python train.py --num_hidden_layers=9 --positions="rope" --warmup_steps=200 --schedule="wsd" --max_seq_len=512
MLP neurons of a small language model. Each row is named by its layer, matrix (down: output weights) and neuron, and shows model dimensions 0-212. Each number is 128 + 32 x the weight over its row's rms, rounded and kept within 0 to 255. Numbers have three digits each. A neuron's up and down rows have the sign that makes its largest values positive.
A block is one neuron, or neurons of one layer that tend to fire together. After each block is what it responds to, as a language model described it from the Wikipedia text at the highest values.

L5.down279:134071154099143156155145131177146085171142085153072179150091109136112131211108128130142169098152151119085089098114108123109134113105116186157087127138100128112070122135147174120091165128139172185166152110148133098109136146146050157086116078137163083094125101086088104145113133150125191127104100157188127177113074150097103157151147115083180169176145146110174115080204155125148115103137120177048143150099100165155078184136140115128137115118105108112119094107104104118072121134080150173123135173079117095138152146151197141107122097034116106072161100141141086063082086122125133102120156174101152094113098170164135117087176089128133149096134099
L5.down747:087122128127110149144143068096108110182117109107104138106078172117134073017164101187114111127161149132122112113201133078129109098094215084150090162075165115167097130102097128170104111114156190170127169132147107086151098108105080093177138136173154108148155128154148126097188169161205129147130154110128071093141108155145188086155138104135126131128088159157174146112092150133145108155148158141094172163147094128158107117147125174075120138129119141081096157135163139161135112165143102138083012147092122116113151170163093109149154110106137135156121159127135164078105142116173123119109155176202111119167141080160102159141119098175108163148140142
L5.down908:134162132101119119157125083123105124128107094129072210086178106126091090141173186158152166097126126086094168188140124107151175062102091089153160138157153157081129177119118145156112105106130127140097079172173097157179118146072108092182168162144140121062143136144190170120133160107144139136205086129166136151147143109190144114107057164140126119119133166103079123093117079135131103082140120065162216118104138215173142121107135093100090051175131155140161112143143151219167091093166115129151058154098124084222152167121126076118158092132128120146134199135126147203103101124155144117122094138121165144099132126100153209186098173129139058109134127
L5.down945:147155152140085058121158152145125127203088133130158131116153206144128116172074090105122129162177186098133128147199122154141144166084134092115109145191132146150160173141195138132135114138144108104148142144193102138145047093195110191109063119132154117160166105124171126197107053161147117143080163121131159096116096171099148125051091095118161148134129128164148102136181104100127181136133098095076157099158136161126088202120122112111141078138110081089107150104124143106118149154129133138135135113130166129151128070082138150118138105178117137079130140094097123189128167220126183165102119105223106160139119071109150184150162066156135139112163078
L5.down1492:130125160095071122182153100151156111137174181133165090116147142160110131140122141091144101144162113112073138161185124110092163138109177029164097147121130154168100137098128155087122112090091111141114100171147144111161157124130142101134127114116177092146181171135120138125128119124083168214122149080137133154164144101147091136154164161152128108057147113102095116151158152158178123122153120142172127109161111131159114123107088139069130105158165122112182150150179105117113113143161118081093254165090112139135152070112150130138149104137102171163113152153098119125063160133206082111128097046090099123117106109106093088186159124128153103148152159
L5.down1512:107179149033179142150150071079134126137093170130102109210104174144144138157196096080135112139183120135171147130086151137136095136105124083164139115255159117121131178151103143128107198090175168164119101151117103075145131121173114129055130138141118098129130084152105110140141137132127148105135202114188156095127118106109167130106154142111120139110116170143119116133105053119187223129156129111148108156125125158115146127115116125108120093123145113157117173206093157072125179102051115172118109134085109111117166098080095144172102111083117176110048155119150139160093099086103193093128191169114168082145083142121153115126175086116144128136205095
L5.down1772:148138090094141131149131156121116133188090146111129155128087168102150098140111123145125195085163128135151104087181154141125084170084158178112090121096149136114129149154124151151170058149214160120162156119130168126103164097130186132107188086171100108133173127172127143146119139143185139145116154140080153115206108131163133137121132115110119207175167148068178162169143120152112174128132115135160119185159104129111104093097110141130205178103133171184144065127144132095104118115117187106132080150181086165137152156085113078067077125160149099142132055088112126104080138146126135106144166135130110143139106167098162114094070145120107115206137120
L5.down1820:108165154161141129138157084098136111115130128115130167118157156163191070115138192143121138101146106161184135179064114108137121096155073138105193183114170122108126104145193145119110122155132141119184152133119169154193122117125135112143096120165104115131100140160168142121159107139106113127147201082098077174137078161126125123171131105121125145124106148152173166141144129179135111081080107095142121101107090086163077162137072077077135110166179130122153139113071107031125145089093172158161149102092140082124114206181061139119091145118120145144141092109101176113082133186196086103163124123166168131161142102128122170054165074120126098155112102
Description: Table and infobox separators. Fires on cell separators (|, ;), opening brackets and numbers inside Wikipedia tables, infoboxes and statistics, such as climate-table pipes and "30.2 (86".

L3.down1495:208172152105153113123083175116132120133165119134125116117159113115132155122137102130099119098175088100123105121099173162150127154175102089166080121123154192128060181088103124140110096131059098116158120172078091109180151104088123136187129103210082184108109134152102139123128108103175102111107096102065090153150117137123134149086120101059132135122145133084115142083138124112174070173127112171102176150067167128089068160110167074114108126149128105121113147130131178139138086137159075135068162048157091139139187114109189131108190095094185146124165123152179114145119147110168090156121070123148080168114121170156120118043145072120112129111133042
Description: Infobox date-to-age separators. Punctuation right after a date in infobox fields, such as the ; before "53 years ago" or the ( before "age 74", plus "Personal details" headings and table pipes after totals or numbers.

L3.down2360:141167090105084167149105093120166087071098075176147106160175153134166134058193125163143066116131109163128068125115053157142124124137112090093075145169158094194140095081135155118155153126159145090170075081111136122177144150156107076110140094108164120081117099107066134130152131093130114120157105107112147164109145144139073120102111133109098124097141120147124139170198112168125164115158103185175180112085093142112119120144115129144119144148139142086154173104172162120136125120150097091092148133165110143153050115104180084125067146142143092072107106133142169134085139132150140144102101151134074174108138139169123156147128131147177072164097171
Description: Statistical table separators. Pipe separators and spaces after closing brackets in numeric Wikipedia tables (climate data, athletics results), plus tokens in census-style demographic prose like population.

L4.down56:083155145061123156136103146152138099169099095149085164085131151162160098000109135083149097125128078146100131116105177170102113129177134190115102140152068127124101128124161129091125145139103105133135136116151090144117106169135126121135134113101101111095091118147136127141134101166117137116019120106109128175158114134098153113155168089082150086159115107141164165168171147113139127137122140132127105132165162094185149149091161115164167155035189137158124160043107150138084139172102144106131156102146134160149107119171120094086138040102094120103103119075100157114090078092115130072103093119136119098189083153142087100128107146151084131068098102
L4.down70:089139124144131163140113107130153137133063099153133120176163152179163070125106095123171182106142108143091111104147118032114122153120149118098126110137118143142166177084129134128126135113223138132030110094078166147093111132155072127070062157114162158104153121160157179161051117107170189101121074172124164140141174137192149122083162124086098088086134152135093148225138145126136128107194190085136196083158147059086069169116126160093122168061082126141152095132148152092143188137164126124139185153088129127124137141113100164120139118176162151162148083192152098070132076125131135151107061095116161107118146120082066133100113122087143119135095086
L4.down281:062080090121151108117092084077100106154125071101209093157118153107142114163151114146115120130115166085106124091119077144154124124169135080160087133151152113084124076128139146076050200049154109135160162161117153150115094165124130119116144148136093130129122157149129107127149156145128128094192112127162103137126113147128131131105057130100158114092116130133147170116069129116128164121105141109078105130111163124121039104178087136087116098083131136153156109120135154113132130174173150118161198159210133112107129104136218149095149085070196125057161081122095112113066094122177175116152132151088132082171117149161067154125105092138101091066139143
L4.down1000:102067065155100143090154106145083179142128143090138203103155153116158107075107140126115132153089107160078093138186133157137082098089161189084172143175048180140119147142114105101194060125145124166139156166098103146087090099095133118147104081097223141143122097078173170162144127168142147148184115128111104152107171104102091159120082151118158100104109171093202144084128138131125077186082117141101139122144116076091065139136087077147105117142123086121120146132085103128125106124110176136118128099086139106162128150143070178111124085159110153093124148123121051150194163124113137143113150145127130107122156180190105136172178173138154138188174108
L4.down1299:137148106161110110114097144124121166115165083116161071119114154084104140148103103110139144115120092102146118148127162164093154104190089121151075108155113061110126174122078158115143084082076139152115202141168040111137144140124076130153137127121129126131125163127081117160125096119101059124085138113151147195098120146119150152185102185115179118143079166102162064100123123137138143134143131146077171114108157098149166122108095176189152063109075162122085110174128047177108134141107166165103096094147146110122111108137109145197170154118105128134086114196160154119130169141140107116093157113162137119097138108157096116154155159123119174118135099
L4.down1620:170131115115180095102128121138124135115085085102122115141099151161182191190110062142123135134166123126138133090132151138138116123136152129167112173064157075102108145108148156096119083147160067106125068168159127190117094130163126138175111181131146165111103115116131117096174141126098167139124120037113146133142163143181158085147141149177129156123145091095147107105148138110088137136106188126127128110103136130126123145136144113106151155069142200144066095187218039132176077156185093130100125132127190140132115151093102106131152142133114186143085069160110121112088079102209137116142103161096161112125071128143112147121141133145163149091092170
L4.down1842:086132130109130089163115128129143139121172150178073080178149088081099180127182080142124116106136175154124173123086091145121086088118141079204141106090110112127102168155144184142171105121143105162103116130127165099113094113138127119130087165140120096090126163172120157103125201124109150169136159135102081131134172129125117116092171141104124174119087049176114171179116158143142140147138109117118170154124117150135172125107099139113107138123142106089151094153114135202176147141121116150034112133068078130088196097080141119158114103099170118124159114063134070093100077162194103124171063131129088125111151166147121167137137122126156113136129123
L4.down2346:146099189084059107166085130064109068139157106172173105128095084147148090151125172106130100126156117138109134113111138108146095121125184128150090176123146137110072099134165136120155187152140083165164110126089106134178076182142095094157176092122092118177147187100119150126122094173126112128112120090140171143141139136087106101128093137145144127163110126114200139173142020085145123143182057106132111132118066126140128088148149108084109172131188043121158140111061118071108162109151087127179096102104197115173160173170153146117109126130113149020136163110161072123125146170135138183152107083122069125167102152118142153118179109130165131123096165
Description: Structured field separators. Separators in tables and infoboxes, mostly pipe cells in header rows, plus colons after field labels (Running time:) and "of" in "As of".

L5.down263:106119126111120107197127086158114130154164125148092048120138109091093195080081073136135187172138155186128166130123144075069038080106168135132153098124083162174079131156198133179090151059149098105154152110148172122148147109121108172168167147113188136096113090113127118122079130137070136093150126154118186140126108119133120172103081066138117112145079099110127123159168117139146079092145098074143132139147142180116115211179086150111151133120159088139095074176155126214160123113101228074139105115110136073093130173153151109160115125105136077143147081149121115182060112127170073130148143077144132143077114147091171140085113148149139125147098183
L5.down470:126160153108126059164060165163178135118093099157135095074130125148115107161064135133133201192103173146172125131116136098106141100131119121134136143106126137075187108181160123135122126146123094077100077144112154127094100147130124088096082088121166139131122125109182110137097080143098163052163083134152199101096076104107107148087082185140167137184132083180149143085110121095085113161194184128144159117101195098152134156147149124138133094161121158112117068108128074200111101158190121094147155141060126122113139050172127141133104132099096122160073138084122086129145112151126140100188135173159076162150119132144154151135146117079138130161080066
L5.down517:122134179105094114176164154137123112086133150147098095138142135113126141157155085093146124108152119206100111124078068153106167160176075090110175072116102123091156176123105086136167069089081133096063128127110131144114123165123078142094099140124187178111117131082127150170035190173113097125117105095106128161136149103111081045197147142101112130109161098116157156173092151181102124106118148143119137153176127144085137145135097202134124140196190131136135109135077118138151106129119194131135136133094120173094142178183121118077132180092165130121124153109121147147108153097147094116141073169132121152130173138075078186138095168140161147099134138
L5.down576:163168109106093133108137145070127140128102059120104103150105171046177164163120100110157160083119118170147159159084116125119169159069130098162122135158113100088142132064117095140115134082129105077152136148134165094134135140113111126084152123098105147131108117049094135149160157156135138140097105075110101146137122176176125134125120128111082055119124099118171149138092144134135132088125133097123078149171106093121170168103134139119124085148138161147092105087082117134141070148124104123095142138107128158182154155118094150161110160147116109164125178161115108111128110122122155114166107150147146079151049119182087115125102116131142177145159112
L5.down1242:144147162104138193139098129162158123119176145152168098149086091112138140192137140092147131096172078074109101118102151103114129106085162142127137171131128114223177151132101103095121168140096060156133088125126101147135156078122165125155120098162142119175069117061128108180117090117150079105131062084146157087145105144073129129097089148163087136110186179135094119150147102168088123143132106172170079130112114134182068154094135192148105097079061178148223125180091117162156076104099158072118097122095048153119122126160164111128102110165105139119152131102122163137192116112170113160095083092172145100071137095096071095136097130195144115097144095
L5.down1381:125101139126122105115094201187091166123160126153072164107177133199151158129121132139167135161182165086057127160165143093052115142120118106053155087167157128183176141130144044081099111094104143148139150129117143140148129112101125092089106119118158155146140132104114130079144129150126078147178109111115112142077136136143084172110139063091140101105131142095113195081205099075104106129173113131170123126140147147117141149106094132148142130093142155102122109120152129131097149109076142089137149127123165168190120135107163189112156122118135082127106087124147153067106118155108100103087110123152096098180140154120096088106117149122135103163101111
L5.down1810:087125114176095158169172105161180122168128122160113138110171123140154171168127106171126107152147150108092167083178136113137079199123142067157167153172112086100176133129134185210121107075139119087165133120122151144100129197088125154103124135141150102131139135180080076095091143127133120113100119122102150129141108136140137146119087126148120146170101075123125186164113154165153124078095083105056130165094097115126083119148154124110120109104158108148143101119119086197160076182152195173189139107095079153163114080148186131127084128122134125139186102124130109119164136116119158157133128144166088121031079116076149113091116168156104088083135134
L5.down1852:124114104138130165157113115097149193117154168078136148166166113168110130100141109136100135155084099090149120089086100140126167178112124132136104108099129125092201142131112125192133182075117150206205111167066111098130125059180083110115147172149129137103136139095121093123106151192126114106158117159118142149145167138116161162165184103122142108104109182090168157135134102124146160106147161135130104107100111161113109138095083092101136088156167107167161159122081111098112133104064144166133114135129155180067131087102108153186143133126115067159104127141135110177103097165148095079126173095202082108105104154094098136140140158096125119104113110
Description: Infobox section heading words. Final word of a section or subheading label in Wikipedia infoboxes, tables and headings, such as Personal details, Launch history, Review scores; weaker on prose words like close.

L4.down1188:121124122131144100178120161121114147167140118129160123137144132125119085153081161108113137129100088162065128181120128115115122127170140167112178153125106184107176107113112099157152143136126064136116159123122148100128149102149131135134061147089086116163137145094085093167140103192154161113157131156199171114151128151166069124145168095155107143151094143109100125149101111110091113139108094139165123164131118126153118077085141144107164166207087108076128118184115129071086171172110085075168175140142160139084105156155085112126130154137077127099130079128137185125162096106163102119145134191149143112162114175117133107107166130112139144120121139
L4.down1459:070180154143163124067074129192144110103120147090140082106096114174097104170094139150143137077115128139141112201149159158119139152134074164124093162126103119088116160126171177162115068116153140119137145102091084151208135130131130159116035092123136121116125044188105127129122071115089155130157119174085126118105108130152104153143114069120140139161138123136059127165191211132135120131133174082153103127203107120153118134140094094085122078088115120181137085120122096163171104168124117127135185137094207127154126170144146165137196180151186127146157055070201150116084094117131107117152158119084141148193129101162102118167137113151098178188105092
L4.down1496:121148094119126109143134099141191161088148121123141102093108099111152104140094190073122171091141145175111151150124157163170073144086165133105115228126135140119223132112162157175187104143116123132112093162119106100147110111171143138073129168161149084143158035125124129095107137210083107071120093125090135146085079134086100073117145120100108132099133095116145071158077108076148126038073130121149082129188087098135125181157108117120127233138074146081139120149127139245136172107158142120120110125155104169136078199120154060109196096165074104149139121127171164109115104146100122161155093104127112117081102190107108206067106112093168115095133137
L4.down1521:136155185207124126085102118150185148122120146145107179139141144092112100150069149183122088076084082070136152052116107117089166074131075105102113115157086181181121144147214111133084152116148102104106127101104132141126155123086110157074092160138169147102185140109135126075126098207090136113125105124127125123133103094195093139082181165151101123111140103129155098151073166098162125097149140112059113120134133088149196143127117112154171147083096151136141110119179157160143177113115154127116129166137134133143100120087173120136138138104121151091133075076128085056101142096119187142094140212126117147091134124092160077136096072110110118111123167
L4.down1639:111152113078149175165125133094128077092148122108107082136139087130210136144085103093149120069141182116157115186099122160179131121117158185172094096153070135115089092158149112092141122192139138119157075109128126162137139105082125130136204095120131171120137177145109143179069166110129099081120159157099122112120084161147137108109150027175123109136182139153172103122137125125120164101132124090109209134150071130124152089132109151171119105160151103136189183111120066184167159176139153120163134111140114138159125141066154085165129146152170130082117136136140149177153145102144134064167180130108130144142094132076126132145074168089100158137152136
L4.down1814:128081119115080133132074156131110104132139165080133121081133085105093099107137122076176140135165111133135129164092160160120104116112114230145108145109130114150125116115087163071150172158169185093137073067110119097130134114115185096083139134106125094143087136123106193099093100137072108153120202186122115089050041092137128126117144118083199154069131117147083157204078114121154132096138093148105138106094068118149088132170073111097145161114194111128190126107128113123159095146120114127148121173114108117096071087114134089118206096122148169149090104040143157154151090142143155163138109139110115156156160100147122164131136159092113091135078144
L4.down2094:169138151136163117127119185127188121096139092122182146130094094166130119124121109121128165181158106111114070088080044075104142152139108163112092156148143166152149163135157075122159123097138065168164068212144153175140118116134126149146131109140131104145133180086131079121172139189153141111109151075131151159100148096137117115127095175124186138124121179110134151164114075091165179117189177128120104121185111117155116146127133099106134120104122102109132197085112133059075083138145086155175135137117091133052087150138132147202077156116105137133153136163159135166159141131055129146050133152088131157111155117150153152103157188087131149150122146
L4.down2139:186133071152106126097152145098180199109100128082175100150111158130134158086115117099076190073145128075096109079102087094144121147141119094169151143142151061130120089126125135168147100078166117114137177184158102134132159126110105153096130166107142177122095082095121191124122090121126127070116103090127157079124115115165140129125164178147130109151090201094108165129135139128069141132152155142155126125125102117159167148154133180185127147088070086152093191095121091154102160136120142146098125106110152109149128073149177117094092089075136156139183151125169136153103084075154087086128170099159142120137154184112129153203075095106088147153129145
Description: Range connector en dash. En dashes and separators inside numeric ranges, especially season years like 2005–06 and 1896–97, also scores and page ranges.

L5.down231:106147139182183147151171068122134105105134127086155108143146106133090121070122166122088124139119169057127128092168076138183137107132122130140132075138071079097173110112165134215123129134132125154122074087146134142133142096096145116088105142153026102149129091089116175116165164072110174103129161182126090099134162067102037065142126120136157172119113154089144192131154163103130132141150117110142088104093136079117178135190114121167152168094149104158137148143158142229077110185138126154163104128154072114108058144129106117053165064128155100076098119153115178136109141090153120095081128107066140100105127129109154151121185166143093119122131080
L5.down514:112102121113126157187151103125168088151194109151123141122063203147041207125170152146129145141183140193076109122125130111104097131119110112202118141123139092110137162148130148208106157141130078103153146096159100093132111102124197127151117079112084114100105086041134155136102162125100130124064162103108112158132127094129145076123137150130121132121120173061223086157162198107174101079136138118128123112163146142147133165138124155142110102147177087164143115109129109109125092131135146046104163106161098167184110179055150141049103092146140129128133160117146150101142104109097105112122075162108090189121080139113175106150160129113123129141112153
L5.down583:135107138101162145083098138122149171094092123106193152121135114066072087148146070132159119101110191089138087132138100123139161207145135139076125121104166170081112181108128161144170120172051136077155132159134152110144154100120056166098085169122179126098165105080207125146063146127071130147131111171119095113166111222132145087133088116132121202163093162106120071101096156167178097108171119163125155134170146088175152100132156139154121097167074134137109089085109117164108065152099176144124091105150134103146100131099171123155171139118158152108115169119098131135120122136117088152116111182141173121137162097160099149068171152073117113171145098
L5.down759:135148079164105124131119177178119113137108144130126094190076122170136054179112112147145143170144116137143130118121154111124133150088196076124085123112156133130157116151122121112137185083174132163151093115166204105146104127121113117123133103138156114099102139146099075102117102130095086118125139116141114088127176144132152123100167150132137081069148106083113119194131137136159154098135108233110094162107113218149070136124109142137111160127074153167069129092114145169144059204072096131122086161038161124124143170118162094186184188179116072071153134179123140110041176119177175173194089135097070124123109072042136176130103153145143138140135094
L5.down791:147110191153116148128154111172158095100132176094166132156109109158186163075129121181107100157123182130064123155111124129111117144119121166174159157160149134191171119153136153118184193177072114139213124166144083125155078108109119073150125160146194153131129138095158069123114163156170178141146146109069113121114113123126138104026075090081111191137204133111091136097098098105083102186105092112116130158165137121135093134151111085127133134116094130149163111093029154104130120091111177153162138116115191093140176156120098116097166143144191121135145155106137114104126129063183117172019117158116152137099144125073123164169114101109108091150103124
L5.down1901:165105085173168118167121151161153101044117077127095119105120100131125141113135141120107109191145187109129126089102090129126151061157166101115074178091133151103147166169155081159197131066098095111094142163057118133157140168169093100155075069093112109148132121102092175122132133157251139097088128117112116108113138078135102091159111131153138134139146132138138095129172085074107152133099142149104187125105186146083099110087127117129154174061078091181097142118097115122120115106099135112136145147147127107129066139177155140142111133127127142082128143160123120075137108151166102094133147108059110118169111158077140168072103116150141120107151137
L5.down1909:100141125155079115100118165108136172107098193099144173151119104159092061120170150127151116094186092151085105126099096096134091163156134119119159113129106122152134165081141168171134111154149099112097150155123160121125112080131092130181112099165145167192116080134175113115083146127112132119103122172119158117075143128067091137180170153161123168157102104113115166121140136092127131153090083115119125106134087134103185140101153088072135162074121116100141123165163105113104129115162108078103086099159187135129193186098134136113118070200125083151162082160185144171155141105107101149142161087139149131080228117080112175126120090175203108130141158
L5.down1930:129142119110104118185162172104198160132133093154114126128129167122104139147079156091137136209144088124064099134116117153124134124136109177137123101173119169188089121134095125131121128113120145128142095108142073122164141110104125118135104114120147117126144140166158114163145130102112110082113174166176078126147171023138162072106106120151115118183119129155159170137183144131159121145132135122103131146070130140124140139110116114134113146138116115119128112158129174173097189097131056093153131072111129112139126145122155183189130097147134111111133181082129117118118146120120176086104180061139171117100169101138109133129178120142051126164093185
Description: Range end numbers. Second number in a range or score, mostly the year prefix after an en dash (2012–201, 2020–202), plus the next number in table rows.